From a checkpoint of a small transformer trained on Wikipedia.
Size: 10 layers, width 256, 8 heads of 32, MLP 704 SwiGLU, vocabulary 8192, 12.2M parameters.
Architecture: RMSNorm after each block, rotary positions, no biases in attention or MLP, untied embeddings, normalized queries and keys.
Training: a variant of Muon for these matrices, 221M tokens, 6742 steps.
MLP neurons of a small language model. Each row is named by its layer, matrix (gate and up: input weights; down: output weights) and neuron, and shows model dimensions 0-191. Each number is 128 + 32 x the weight over its row's rms, rounded and kept within 0 to 255. Numbers have three digits each. A neuron's up and down rows have the sign that makes its largest values positive.
After each neuron's rows, "fires after" lists the tokens most often just before its 100 highest values on Wikipedia text that the model never trained on.

L5.gate250:052151128170118177111031151114085120159113130154072145167134119129135115118147106121138150109098043154112095111155121147157126132156149120070105070179196130106160101151155080122190123137155156118108158109146107143196091102106093080160100126109195144125129110128122118182153080168154148158099059125105046140136065129145186094135180120155132135099089157148098160113084086187134072120101129128125149110176125059148156139146089138139131133121095124102188134167138129116155114096132133130102103159090181142078104077145105115124131124178120146138124106176134129124142135135065068163
L5.up250:163186123193140131135101144146120167129117128133086078142131118110201141100112175114165137105158130114134106148113120123134183133170117078162185150148136121107122141087148133158184125127139149078105115109112138124109161088121179082149111176145112149139072099104134121164144121095132162192134086145179106135109160157143081081093133123132152127100157046149125102112130169232138138161144083126161206140156092134132136063162147160127070141119097149152130112153239101134150193143093090094029188125087160155124118100157128103127149146129184115137108145109097110145107110130103143169
L5.down250:106110136155122133098105081087111125137159080137141174129106139136151081063149115085087161189108123135080134077145099113106134121125092168170139162107117141119059116118105097132183094089128073113118136085093115087094160165152105137158153133148119103132143090122118148151111062113137135091100173134162087112148108104161097186130100071126110105157122064141137178182108142131164146168069084169142068166154089160162156103177120095119146100087106115199069157138175159071104138160153150174083140095130163102143107096136132150090137100065126111119085133119143168151163117147153114181
fires after: " the", " their", " and", "'"

L2.gate426:117161129137142150145144180106169095148146096167082172128137160124067133147159199091166147122161154111124189140201072115121123147152148207077109115138133083145138118043090173142131169112114196185136118179129154099120123161173200089110088121126151057128214136145101127135112082180129103116153139170168111106126161073093151157186104108138123166105097164064125166128121081107157093138145145168117098147109124097100166108164131124163116121126155152147177134162163074116194163155112135057130175100199089147120155113112151069156082148152156155073208095145174117084167142098113153169
L2.up426:113126121129175168102089172093159155172155095139089084151183097108147095143164124111172163091144173112090117146106077122100157171109171152082146146139086106136124169115138150174167056091126138126130145129142173143053175137117169147113112123127124104111185146170042124227137128085107147170214119162086143148087078161136113200120177133147156174162065116128136076157078119099130094122146138122151154145153182067129137166155109195153122144075194104092143144139163107110097164222142115136138134116210095172113147128108109153060159074100084165124161102071160137125151124135156142159
L2.down426:117105119093087092111135118152141096158157150154153134126165134174119105144183147115166056072100158096118083169131101136113112237120170136090105149131111133109167129116134170131119107135120086153137109094120118077105135149164088147117130128107103137157174111126138114118073155180103104133099148107202205172134097094095137127100119148170099163151148124089130113126118143161130124188129100123165163110140109102043125150099140131143161191045169111137119155118132146167161121167083124070092117140140139103070170093166153167114104131139103080092121145146130166123175123089038161122
fires after: " in", "–", " to", " of", " March"

L7.gate418:153098081073157208093092107080168143108102136149107110045128139134136120099135113111183206126113081110167129126121131137134148132112169119073094138101149133081094162129175124146178165165183121192053096147125113165139117179080109146127163179122152159184131089104045113066106114162060137102136195128183130150117109141125145114158121072122129053081101148124076132148086092174124116151135170112107081117124098161133159134119111098117120151151163115143133131054117129199140110148078124166117196092139085111082104135128126087098125072208081106141128145121133073072181144124094084154
L7.up418:156135093127122093155146144089131145158108147135114114092134081111177093139132116117114193121067138170116123156142066124171094100093135123222157111098085153115119166150149152125120115138159164185124115127130103107107135128087107175099062175091120209132175119122085164115116185114122131094149089132163151074130110140133117060102092182156112164136057151139090113156121101166139092124129148174125087147121129166145157136143114067180181124136161099147142165159133127122120197088120131161150162140137140108110134151151149094103082159139000197138162086167097094114137184160105114171
L7.down418:135137138149110157163126218137097098142133107123092130063124105112093124095170136118101089146105152129130178068142131137165100169120162106131092160151156121130132145068179081113101112121151114164165087089107054131171124170130184123136101096126088081141104124116096093135129168157117133151118107127166101154178109131128072144152138178181167113096098109075184105131130121154142157167069151163074162101112162129106046164167155174111198131092115088211162178187161166077103159120113075114135194102130151133163116095080123126184169107159128124152127090162138174090152139107154074134
fires after: "-", " in"

L5.gate172:097132171089106130158053134137148165115091098141134056117185081108119149107126112136121154124146198144157189162175063125143125125131098067133139142166163176135081166111095136153161079120079147165106144150138107173091128172172110123134104218094151152138139126176126116053175156154108141127162156143066129167181110162169139130125124135126152133110091140126137091161124180130162168126106127101113168127107167151179136125129163098130157178093169097132136108126127077139112185185138194104049076132126161117128141130136225152095130099116065163126147137109140154098173137180103147106
L5.up172:153181145100144119136098119116113172165179137134110155149147142084129140068154198121171138137126167114055107182107167199117091084105121168062168059136058100089146096205105120136087098100140090112095127130140092126081146126067134115101168153105148158152157069126155118169090148138114144216169127092133156148116148127151109131136151104169166178102166096127151173181114105111177101086120124087070132104064144188085110148130146097151163160075149120119190141076075161113086160150147173125158148126128120149132175082160090155148108107145107117175182143201091092139098167125136121113
L5.down172:150112129169087059131088191130176086111102089152112136155121159122126090128079127134110184123157142114102172104107113099136131151144138118157154081161119129094177111148052091085051106172160167148072127141131112192108154104088122149127070117127148101157134146121096137126157101109099172072113105088136125125148131124124112069092147164100128122091106102136075088109187094128188089121123162163144128149130081145059107198165071110144109084185102133187150204112136063115058079153191151163140117129117104103157134121107153139147119138092153149150184157169182130138075188128069100153
fires after: " in", " |", "-"

L7.gate18:138128152169118140110162129131191151082151134107130096153152119101082144149091132105102116135125094117114120142118058142126162149127100119147102122141183208091192133169117191107157149111103127130131122065140091135132097129123104121160111209116144087150154080169183174143141145169147163132155108153153174132109139093142077141117093141101141195083170152118089122125186143150140092193102145085138084100098107182091117126153098219140111112179100168149094109041118145126161115195121105127113143128099147130184066163146136097098117102117030146168075165135098135107117163159116155180
L7.up18:116134142073153099120130139146132164105075152119130188158078126122156100160160124070178153138157048102152146095129147121074091162096147155109145046113131132068119181161198148146138091091076168102081110165136111159092172101136109142133134119075082111176129134112068086158130104093104117128109131093116088127124109218190074153121116156156097100146094170126109126162083081170083130125191142171145114154053139162113080117123109085158155146165118165138165128077105199164071079137122111100140107102102109087161082135096137192125152124079056156169161131086150097109169088150187112096
L7.down18:170163106140129097129209065162133123117092171096179043142085135140158183071117132098147099112131103071164151131106103104145151127118121092148183133062105167119189171107108127098139097128122118139097093089100150102161135092127115146135121149129113109129095130121153109108125152133084128151114119163168152111111092164119135136085140129162155046172085075117175058086182141149073163136118139192155141081178161126195121090173117079142112110143117121163229107127175125147154130105060146137090133111133156177147179113120138080092097119116131065130118141127146170065111152111092179095
fires after: "-", " won", ",", " and", " winning", " to"

L7.gate257:134135096146032200151140111095035153135156130071172158138128152112125166119101113161129138136097059126082190081100137144145135128124101136178158150141163137104129145133180126127133131091149121136187103113108182139062109135133152145076111127117165175153117097112137080162152104071133140160142172084118176154114100069107167109148116132132118113100148130140079191092168082139090221090113171117127139158127137124080122163149126180191155165112086105147135176161118138060125094161093092135127135097131093204149096105089120114150098160099102078153113151101106091164133112127142110115
L7.up257:144062142062102138149111155151130129121109129160130092163098141105059130155151110144100200109130150129108174120143091111128150092092145142141147183071111134170138114112118118097121061109118088119150150129117144131157165102116129138086160123186175146156133068107170114129157078047181106137089098133107173063105127107131173156140086191132145134159113160143170145176117131208144114139150148191148100114159136182111123051142122130116157123145127093113092166186065036109114089100168151104112167143128157107095121075092131125105155166155102077126180120136094113087114125190111148115
L7.down257:127215170121107104184176136114145141152083161119157097108122118129085116128131084118137086120147109171144129130113133250107160051119126141103041166129116147168178108158135074095119128128115166162170140114107123175075109122090165121126133097083132107125122096148117119157155197079200093127167184112094166107180174110085130103120090152087197106101069116090081099105135127165126127129072069122098164097209136119130166124159149130143154114165158152092140158088100172103130121173144093124153151119145140168109096061089182159163152132154138144160132138093139108127102104135078105086
fires after: " |", "|", "-", " (", " Su", ","

L2.gate325:168064109111133118109143093087173126142077101124174127106125146142102147131163173099147114124138203152144166171132126128167135126113127146097087145149112117137107096165184205123137124124075131110086094098158168148144114166146136061136155130167121115113084230115105062142108085111171119166109160149093118136139122092096185088184124092203152131106139044143136139130122125117114114111121079165101118104050117177153153130122167154123210133105099151123139118148112123061203158137147128099109163159111155131132152130151138131085131118126069138204143179175131163145089138085167128166
L2.up325:151096144161083099099103121111113103147105165121118186156134112172084110214130100168129132118119112160139086096075120142161092159060153109123204169127103133126124120091138123091093098154140141145133117082069115092100145099155123111136099118093035104145183087150140062102092104150103155163169095168161163155134102101125097127141133182129112078151149084106094166091144110090126047130113136162051148117102181172098112136099220153083098091084111137168132136070172147148131150088139120159180115155139120119091178118110118122104130116111095080074119094186091173164130132169167176162
L2.down325:117134114122155169154051162148066156063106122084086115117153137169162114102160052040130140080135141156130113131135134091138149163167178138079133119100198108179090136124131120106161136092158110153096129117072192098099121091065111073136122118111213135132173130118149136129088140166132084185178176198116145132183153124125090133137120129130077104160109108160150093098143074149129132174125116079130118139153074112086082117082169123105128144138122102041146161148127116105153144117131122123193150118156107112126131114095090157160141148165133088139162055122110077126162146099095166083
fires after: "=", " to", " conce", " is"

L2.gate615:146160061167132139112095110134094088134097153105130121083119154160127166128150179139081147126116167216136121132116091171111112116184114095170118078143094111105126131111200131077074156095115175146100090145088100105080168178176136185090127125117084127116151157138113102162111139122151179059104111126050162135172105081109127105120099090174176136104116096182126129111077159108140138150108152122170171086112076189122143134097138115104125136153194116155150179201100105163156121094119118131122171146109099077099115185181131152144121182120127065130134172138197122124132134070209122122
L2.up615:174220102166106129153117115157100086137115110093133102074140103075137139129127105085157176060064129149110098154119121143154173135113118135165125099112108177181132118149110206123110196104131080127129102178109150050108118090117124133127152149135110141121089137164111151168083087142160158101178152080060128080197118147116095144124150150115143155168132106133105170221141170103099155193089114082127151098099100162148195136117125127089114140108125101127137154255096110092165145135188122165114131098114123118128120101159162143120089163097136078139120155072210165147142189099192118140
L2.down615:156128109131134104138142108123133158138135076147113117138155118145160150088150134133130112098098121149191134100110105152171182086146154089163112113149102191088096129164129131095099146157145118176147098107101099095095124121133157157166131078126121204166162099148154129122150098132118097083186115084084141128165039071121102141140079148083124114098137108145122136134143087125173114162111127111158145124117153171118124070153101061189140159079097074100070101125086140134115112170103144121198158146158151189147083124202150164165125152149063104033065093165114160148147102142116147144
fires after: "\n", "E", "W", ")", "-"

L7.gate286:094117106161132104140192091148181154109115120146190124128162081134099141110116066181130132114086130167092142127127121134143157143043131155170117162118168163089188159141131129145088108121103119189102124109196051155089126129176076071079125117111158130121102083071124151174106110131159222074131078099113126059127153152071158121129105086142115138080135131101117143140126084112118109134154153070128135122128133115067106107186101170157133109167147111129142146104135150183128109151100136105117115175095130178175081172105150111102104168090163164124114124040147131153058169088164073123
L7.up286:126130115102148127145086143124132107141154099150163162159189133125114124100105081104139156119111049137083148143115113145119169123177158225165169126130094127171158094150148096129114083162190147116130163133129092094142117105204150186123135118203155095161109130134118145119141120132075154117145166122100152127036151146137094097137141137122179129141042072120111178088117176159061113141134124126105168148218107148094137144175113186111098059170096088135153108156176140114164176148129108114099123120165139160176154116081120152189163094142137138129136097103146103120135151130079152067
L7.down286:145066112143095107143115120144144122086102089176166130154097120122146078146150110109150088171091055148186135150139143179137106084161122127121141188123132122129156183180154103134157191137070116194133154104067121145084124147154128155122121094118163102137115156122092191206110151131138082082116167145095102085118129123206118128112138129109129049139094133101164123127180148115130179096175115175146060115091142160106156130093104148089084100094141138080117082134157143083112147185095124103171156110134083106099090146162160113186108170138147111098144127061134098102127131122119122157
fires after: "."

L2.gate574:179151139191165154157113117143142128121105126087139157115187102134091164104104124158135104115158107132110127085079107150128103125079166108142092131109044095126186159124106197130116147159176103043109140088137141173119106133112178116107127168116076153121072090109157089137130170134158096163111094130112167146110096138124102217140146111153074059178132113178150160162136118114030147099131120158153061121141131092192093112078166140153112127140169099127154030169131184146182132128106147108131126123164155133147129140131114087068075084078154144173163173113097160095107175175144156129
L2.up574:173084093130145105125110143136144066116135160115069180116097123145137134143098115169175154100142096135110101120119113111184153117189163137127088122099099132120174110149119145153113115119122112102079127123072125124119105138137109153176176186104118216126141129114088175137185152119142171063140109115144212179105112163101164133144169134112137169176117238123098109139141168072150145125078134149120122136196111149123138141111071124160151109094159084075079170125123124140137149121094149058176081132136151146184139143154115175133115178084124152184095182104151152085179165170087175090
L2.down574:114046071086083154184121137157188118132069106107131117101104135160142070088097102129092115119093144174162139128098206126188125138139138082122095125133152096121093182158207126147087069173112146217173157194126186132148150096092094111129096113110143120121168157108187111129077156166131163103130126146136090146119092147111142154113100151161078198133107148120108176159197100116134132129182164089130162148124211071152113166088145102094132128133105127155112143061128150139156117127153121167175131167108085198149123115132126123122103085192136164124148095124153191150156133134134100086
fires after: ",", ":"

L7.gate164:111116119112118187149049166115208076130125128119090195160108155133134158139195087142130167187128097119116118099141095111148151168098166052176149098093080132178117165117160110126168082129127083101186115121144110123180139128112084147127125149152036123067151124131116124120127140085155106129175105111071149082060115141133112145125137158103131149108124101180069114112145114163089123166130118123124107142122091107097156188148172137117124110084113167114107125162109180103167111096114148090078116134159123101182163080091137151112135042153115066145143084082137146149145165142108100044
L7.up164:141132114143100211110145069109133130113137187123152106139094176127123118145141125110088087140103131179109164107146102136165136092160201087100173170174122174172116111117133082202176087146183158164148095176122158123111157144137145108145173135110116179082083150199130128159089124123143143103147110162185093125088113161123143117058167107135137159069094103165052119142147112062140134154113110167147107152116170063162065114176162142123112122140107083082128118087111141091141104152149110086132105174140141110127082108120120157080118130174104081107163122115104113169216108093133189098
L7.down164:119073151158115047121070138132103156130120144161100160115167099194122133108139062173105090103141081146119160178076141123163154100098183157144164095117092098167113090131177132080149094106139114107125087142073141106159105138077142139060172072122065129128134136099109102115198135142201124165140161168179145089123140140120174104115150101143140201133138112148144174144148184131089113075116131163125102151085148107183154135080123148149133088053140164158083137050149110121135079117165164177097129120127086144099154104185155096132137069150134138145096148144214106140126099162153146091
fires after: ","

L7.gate701:105096132111169128148123161102103109177142132126136090155095118100139104156114137113134096115124131140151123111119122134126161128161105181128084131123131089081226135123084094150155177096123138064124147125087158182120129183165103224163140145152180124147168093127136115126121136218146128099131166136155145121152152127148117072105095165160112123102147109187160114133104184108135156123128127182099176107091082115151048162055129161158107066097127089122131064148137189149150152101116144161103091206196123084142103100103090108077082105073169139143124125149099117158168164170116137131
L7.up701:115128133120129057128122157095114158148084131129137118155085098132177117140088171116096147154167152123150191144159073169181155123216154166134094135090117121099109153123078116221183124106143104119166075197096118138150147163145120149150102151123175195097087135114171156091144134122159160102092157122107097080174112142179029101132165106132088137111125169164162089140081164177157156173131131093068170075114092057100069142069180124104143135106125175132153124129106124149157088123125090108128129199124164121123111096152104126140113126087202106143125163140142098090158164103123161100
L7.down701:150147084156051093157137086159051068139126094141151125107110127089080169123145105118151168135095101115090189138101158123183111166138138112108132160079152108180173141119119160141133157112108130188078180099112137109145167153154063083138117132131158147082123092129119116137121147140125174108127188138073162203106131141088095127168116034139092107141130116133124163145117169252087153118109132189127102094136129173120127086154136158183092125070143105142139149128162083120110210150152105137191156105112089164139128164062131128129129070127125137157068106180099186153123091095085201140
fires after: " the", " and", " The"

L5.gate681:164056146142132063119151086093127131180087163169071094110135171129175139159149161152160127115163155104159114102093134093086086119083073104150126140118117093121106099142109142109157119085162107135134082138163146167142096122124146132106098057128121143133052161136131138103157133157091148115107149185149133042138124109150136119090171102108121171139145162038148084124079115171126117173066166122103094151056171162146081094143152132133153115150107149126120101129170123131182131141150142132110138137098190169204120159142094153143171136178112092124074133118158164132079098074113151116
L5.up681:142090176134125096150153170144130122084154176110097088174162163157126088105114147058156129125127113105088151144127170134248092115109120102105161142117102045139118134136060105127125147147126075136143148140174124092098143145109136112102081122115110189130074086083112087173140150119092108167166110152080114116150064122096092052139096166123129189047115133141113156120090130182102123182132139187163108131140166173136135121162131198122160110132140135138102134104104126119158141144139244143165131122161134124180093130103092107125172124108069095116137148139115152133110137112108084097
L5.down681:131069144138141149092166130150122123123088148109071083042096114114128066158109155169083139113176148143146084098083139169195143125101108144107104148163076107143122137160097071092076132105096095136183114131109100075169104129131131120160114131143109132188129160115123109164106076117131119145130104079139160140172160092128142046170098054120145128171128162130142138195170142105116083132100139137162132118100096132134166088140145107139127149133130058129096093119168167096057136136159146116098082187112108151175250106094135129108152172143096123171142093135134086143125129144114097111
fires after: " to"

L2.gate582:095170093108104114143162096155130112147096130101090111106141151106166115134129124178109120157137162131076117149148149111132156135079113074142095181093190163134130111153146127159046120109145162127074107116112085147111180159101186159148115100075086139129172162073115182100154098124105122121107152154114113143095145132123157082155106152125127139132070188134150124164149109185151201085184109183179092051155127132170205166161147130120136092174092175135151115146108115140141131073138171122139132126152147144146115171157128115135134155141109163119105127097186124161160188113140163113
L2.up582:148149066113132146122099107129090116088124142143123139085187129120177174151158134130085131184170158138141104124116158101130119091093125080155142081117168140138159115114151185127110138108105140164095048067139151127142130146098195154061124069074080097078134123076034204116188124109143165126122125167081084129091139148134130103131106153140150085098140133146139108134152133128124169080131110135162098150152102069140134130120114188151121098155142150136112100150116138132155210126116130093084161153095184162149130114162157124160153139157127152166141088097169118125103120118138185121
L2.down582:153099092154171116171156156135124123156163116133058144093098146122137164159112129163170167154138089137103109076084098161199117109183155175144106126161066129090103090165121123127132110140116126147204167151129109089117118097101057178164149106131178147173167056125104139133142167126112115153095119130142134137145114132126115136165098103068099116168149125152066138100120148090127116138172128123111149207089149139100118130070113110175177160135114114141136099060106088189104140177061106194123130159104170126140185122128187095105129057188094134122116106136142177117082107106152112131
fires after: " is", " was", " are", " a"

L5.gate285:124105125192111130131074081068188167079137125113136158099158084106111111078068192104107102097151077116161203113123128197100134141101245171157140115118121130149120119135116157137145139114155125210055197133138151111129102114107106052108142132100080145163100102144119164089105133123172103111148194092093125149113142135122165056185169140113162137115104096189131143124142143141092086141128147159105086202115125153110136107102153104080123107138100129159131134106103129114175093109157138130152120139100103132103110114144117133196128105145196148048093073151142143132120156163127127141
L5.up285:104132168120162196090184097109119148083174106120159135118103108124125146111086100166090152163112144149097166107155156145089126117158192147123168118091123144123136090162149160195131149104094112153118122120181131155040138118141070088142161168086124128158146154147153123162085135141143133125121094150129159151102094113121129121119223128103129169061071116137085099168137146045116140152129142122081088145118116112115113155132122190112123084107154139118120140133116161135206060052158121136114180091117118160179080124129116120171183155120085100109134120061126188156130079133130104169
L5.down285:138161156084147110094114112144163091109130096097158128127131117099105072151104141130055114119167141127101094147125146191193153160098156153107113137099124136177054150154148144111152077106184121174146212137116167085068150092129099056150116080132156177115175116163145176159124084112113113166144121113156143089107126064170151090163099139120164161113104095125162124209134137080143098153099181186162105134152126095145087075087127072119105144132087155126076165138107175124136086101098131082097089159098051132104166112125154116130132148099189089111159099143132121147115101149107155115
fires after: ",", "–"

L2.gate373:155152158089079139131115077129129157083161159138137078182187071124067119162095066141117080155183088124100137123155113131181155166144156094151140154074133137106135154102097136136168146139166163135177098076131128181148102084150192140171088168144137133167126143122121106118119116084169179157095168119106127110078161135093097119105118110141122189129124122106111190086148140091131143146175115160100096118126167136140085163114102087108184086108133134106130143072139123180155068118137095144066183158194113130112166195139185093122140174123131110177178053091138144099140127108117066167
L2.up373:111102116177134077079065111169096161154092151129089099150103112133103170077154175110183106074120111102101133135150130091135135129123113086076147093126108169053109192116141194151145141074096097130112165061072130090111089069131169126115155155154168132154146142152103137146132094158115191084146152165157155139106195064124116136073109137101107094111151142107143113086160091111138104135064214158110126110168172133151082169132107147193130087123111178123123147144121126097149107134089195156118105155195132100080196210172124125135121156117104197133145124108132103136152059101140137108
L2.down373:163140151093134160120138105169101123102128141126055140105106116159126151120193137163130148084137120091134185130171144089109143154143123110185138115147092131091159135095107126094135122101169061135063139126120113141115173047178120113087177116114170140141145166129103058135123167146137198032099145161102112149144135118112135129111121105112203090121146132195073187118168149136104158088132157144106091118076180176168131153155150171108116082127134114133161113154087148109114087128121160050120066136138114167147126136214143130119122095102149136120112154108108170097135152173140098110
fires after: " the", " |", " –", " and", ":"

L7.gate114:099126055088157116140084140150101174104054128148115112085195192131129136081114167177107156137118112097176074124140140108146135108119140183179125161117147116112146156137098170160173096115074164130172095138130151115149108169112141094123101124132151079107056138116164136032185138143152175114148051113159152180173114123128139118159116109116191098121102171145132152163125120123122125161091119148094068087108134081106120115089148116168170146183105196121130131101103143169130151138147146133150139131065135167146152116130101157079088168162165108076115138156128163132201139106112144148
L7.up114:188105138134124117101107113121158165179189184052125093152110108079150106170143085126122160098125122136136105143149145143138172144121130158119131179171143121147152102203150162097142114151160137133129085148081067171149154166107083134102117078160100171177169199151101165108117131089144147160122105193155151103038123155105135112143106153158091170103134129159042074125134152125149119098154151114167133160104129068141150114135195126062140154140062108148121161081097136152160083087153191120144062083111148089143142142123163115087185182155105114156125123135150153173109140171091141098
L7.down114:072103144082152121163104119071185116163172107154073136142096062117133076090170117178136095099120098132104145156118097166148122106157135108123132133094086111178081082119114150118088111144112074144177117106085200093104104175114175103069096196136107134149116158128159038125074188101142157165138110124180132075128111179146093128068079118159070125089101090143101109107119070123186126140149132146106091175133123155098171080156133085162144071114113148106170127129138141164159126158123092144129118082107150066129127115118121119138112128129158122112159089108146114134191124124149159104
fires after: ",", " .", "N"

L5.gate426:114118097115159091142071148117167078093104160113129092106076129134100154149143145115155100167128138135155122176119144032093058203118119074138118180195081093102128128128124118075191193108117179116106081141156158176134176123076110132162130154084102144158118094128165134174140094234151104101138189113129112162162196118068120147087096133176102167133119128162173164116185155046080116151103107104099134091144093101109077139102107088144121084140123117141135159133142144159150126100189177137114145077080095201139121136137131122075187125153081117117089139079100104163144142114097155156
L5.up426:125142077136157197100155165120044118122150153119074123105124135118104139084205072130159102142111062075092139100133118099114079136150095149138100173163130190148128139102077140133167138098143081122115148156118143154133124138151097120118098099047074086130100182106130157174051119103104062155085158175095168131156223081132141107164164098146107144133131155133127123143135130106118133143128102140159125139152190138112065106156142185113126079114168117212087101122107130108120143125115105135056124101162101135155160129129148148076126120141131140158177106145107120092098169110168124166
L5.down426:150097160093123054128149167087137193162125121088163147160141142125063089114121059129093144130170127194116111102125148090114175101073133123150121121129145083188156159175072178150112125087108098132156102255077144114139084127159122133117126082119122090134132154137132119097152114132097178125070183154135203140102137119181120142068204158066124095165090098124104097179157153156131161103158177127149146097167127156111190111111150138155161135171160175109133137109127141162160167111188123135146135089199106117128160127139131144153163194124121125120126124076183128149187148140073119119
fires after: " was", " is", " are", " were", ",", " ("

L2.gate458:178092064147112177058139087144169173150124171191144144119096164146101206125144170092157138074139130160165135099177158104139110174163119135125186205088147121144141196139201079145157135106128121144118139131092078163096112119124172107108132130166096156109107129152133116110120130127123089107128109148158082110120124122085140097070139111103128069161145169116092150160077091090147072127133190132126097140117148121098180149094056140058195127148156162085137063132144170109086129088150078129139112106137153113117153122133172160158109113080184065156151140096156143177136147123095144181
L2.up458:149046104097125108077122173129170113104100155104135127161108132155127148135128120068128114145154122111175080124202133146144099093112129162157206137143164136135103190135090168122073144154114197115125149086086159212158123153059120089089171134143103172131140100164096114162087121120118130138121146112097079123144137132127130110133149129126108123141176189061101111142147074050145082117121178076161161105176125105112070084114133076161159127083123183123111109118193078172084092149161116113131179170158111135110097076151115171143124203118154102158141134111143131208143143104121114189
L2.down458:166156147130141131081138102105093155145132148132133110064141121080105087135089139162135129098132118110190088148136170108099155095104059072121096066151148116111119148078113124121109129148114118134134117104129094094101127113124128061117127147177176144119132163139149172160125137137119135163127145204160137118103142144188174161098104148166158179128132167144176178195140136094107134158134146119135105141038047082144115162129124085129143174085113090088108149143109138110110200187131116129105085079095128155161149064134111196114120180109178055148077124079086126105174161169124153079
fires after: " known", ",", " Website", " and", " to"

L5.gate609:113123085131091169126131121052169088199155148117075133113143151115095129172176108113085187115111071181151163093079136111067103118090122138186048102127128103144068170095136147150104213061176101120122167194144125109164160155095123150114100110115088162148191215124108056190107135160124132110127130137098140127134134164181086163178148152139139195169130148086133139136132138114135147087143167110128125132087142120138143074133142125087154154150084119106096113148153067141137101118128132102107183120074080069130163106133080149130163081111105117197136190123124090132095170139136120064
L5.up609:077111107082100106113062113114133098122173164177079133077120147148093144124137136101159079150192090164119144155116157156116125163101119108142105207106142138089105105150088204093097176094126132162148094137156152102107103166151186149142119113110092090138085211102122122155125109149139108081034114116129199148131078160167108119118120043068102157086076154075108125151212149144163141121083159116101119139121143063125126167100119125121126216126104147160134108156150132104107140116073117086101128163084111125163084101093097114114119043170103148160114171178189070158075173117165157123
L5.down609:148168092157107114169135109135142166131145146079136165149132129071185127184123195179108117153114067145147136200085196138132141081122166152106111143114129143113141127087120119158093146163088145124177105126130122114147102096118111109116130114164123128152154137125112108107136075087178209144144076173124140134093098066112140105171165140129092067138121155082141130104053067131092170079127122164060152069137137149195139153166125102149121157135114142064132131070117135125062124108095162139167188094185110133115118124137157125118165113179108142078111154172120175167176168124167054086
fires after: " to", " was", " is", " be", "ly", " were"

L2.gate535:203095089147134017126120104142128135125089121164134102158178127133078094149120146156128141144083148098125135175130083140151130074160161182166156142185132048064138120153137114110132087157107091126092131097152065141128137125114151092155175116212187129090119092147081184113176119132147140093090092111149148121127140099101095119144108087163171089104143177097123121106181110110141132151135125055161095066103156172104150122105115139089081125147169092110172131126149141113182092110070121159151108147112162130152131184143160142160141141133212143222118180093130130092138154130144199125
L2.up535:098128110101092158112151142073127148118100143217119107114111125101143044107135161166152132110147122142148146129084143159139095149109183155151169103141108131175146117134113050118135046145101089135123175199124135134124139119188102163085115167162117145065120132109119124136089149145151088200090160100119145117035094175130075114138185140176157093036184105112112121154166168134137148155068123131112087077147118088119114066166117153158130072134115107123107112071142100133043130124130086123139136147103139083108105108115125084160104154165165128134124110142152127086118060092156150135
L2.down535:165135091126167101190182109125103100104188139102122069211110104143137178132223130154184145139160081184156102120189085134129155099171140127099148131109142088121110141145080147140081093128103160178159124115097139138132127139154097102154132107158104155149072160101115135103127087083102138128149117133072115123106133136146101120159122151109112119146140123116130140136178178096109137162117131091157118114113099129104120108107184087135079163137156043166100145118209151152085120136098168096082177116153133136176150151109089136158116089034120107121092113146165129134102062149120058090
fires after: "."

L5.gate192:071109096084159162130138182092134108159126126162107125131142158141113104085077125147099124101101118106159112168092152130145122128125125168076057103113124140113166144102097125153148100111119153195113147125127110101130096096125161117086199124125126070090175081120132124086147109061173074097127133118121124155092053121079160117108115098221082112120116074129176144134142070137177080127129074132148104195107123153130127116195176168127130101102116125136120077140097087150132162169117162106090086129148170144117124123161110147069118102127183141098095111118110121131129146092163118093
L5.up192:105121095135087171177138105126214127122132060124173133102114126143108155123067096148177140140202094117118108155129117144091134145078186119182158106134094080096153188146082160074166100099147153126173085125162070133107103102115141104121079162153099125180203146134146138096170205100170164114167112106113140051083119149135143115153130116096180132065123100173128187131155091143111092119167118064112145131083117135106140072121166176130167111116141091100127060166115149100164121147147119139145119160109146142182168163140123124126129112091115126172094158111105102060156110181108088132
L5.down192:125172163152178181175145170143098132073045128135146171151128124115115115105088120163130136106098174182193194109162125105087082093124142193141099117115132153136168100115162124094123144161167121099100106139129073036153153159099114141149099111185116114179139184123089160106112094176123116155101175099207148047143137121086158104090159069108163121149124107099136136121132080142116160074102140145175147181171090119124102132083196137141152093195131108128111117173129127134118150120150119129174093112100100149068084132097130072107106107138140141169123106168159133078147141133171137153
fires after: ".", ":"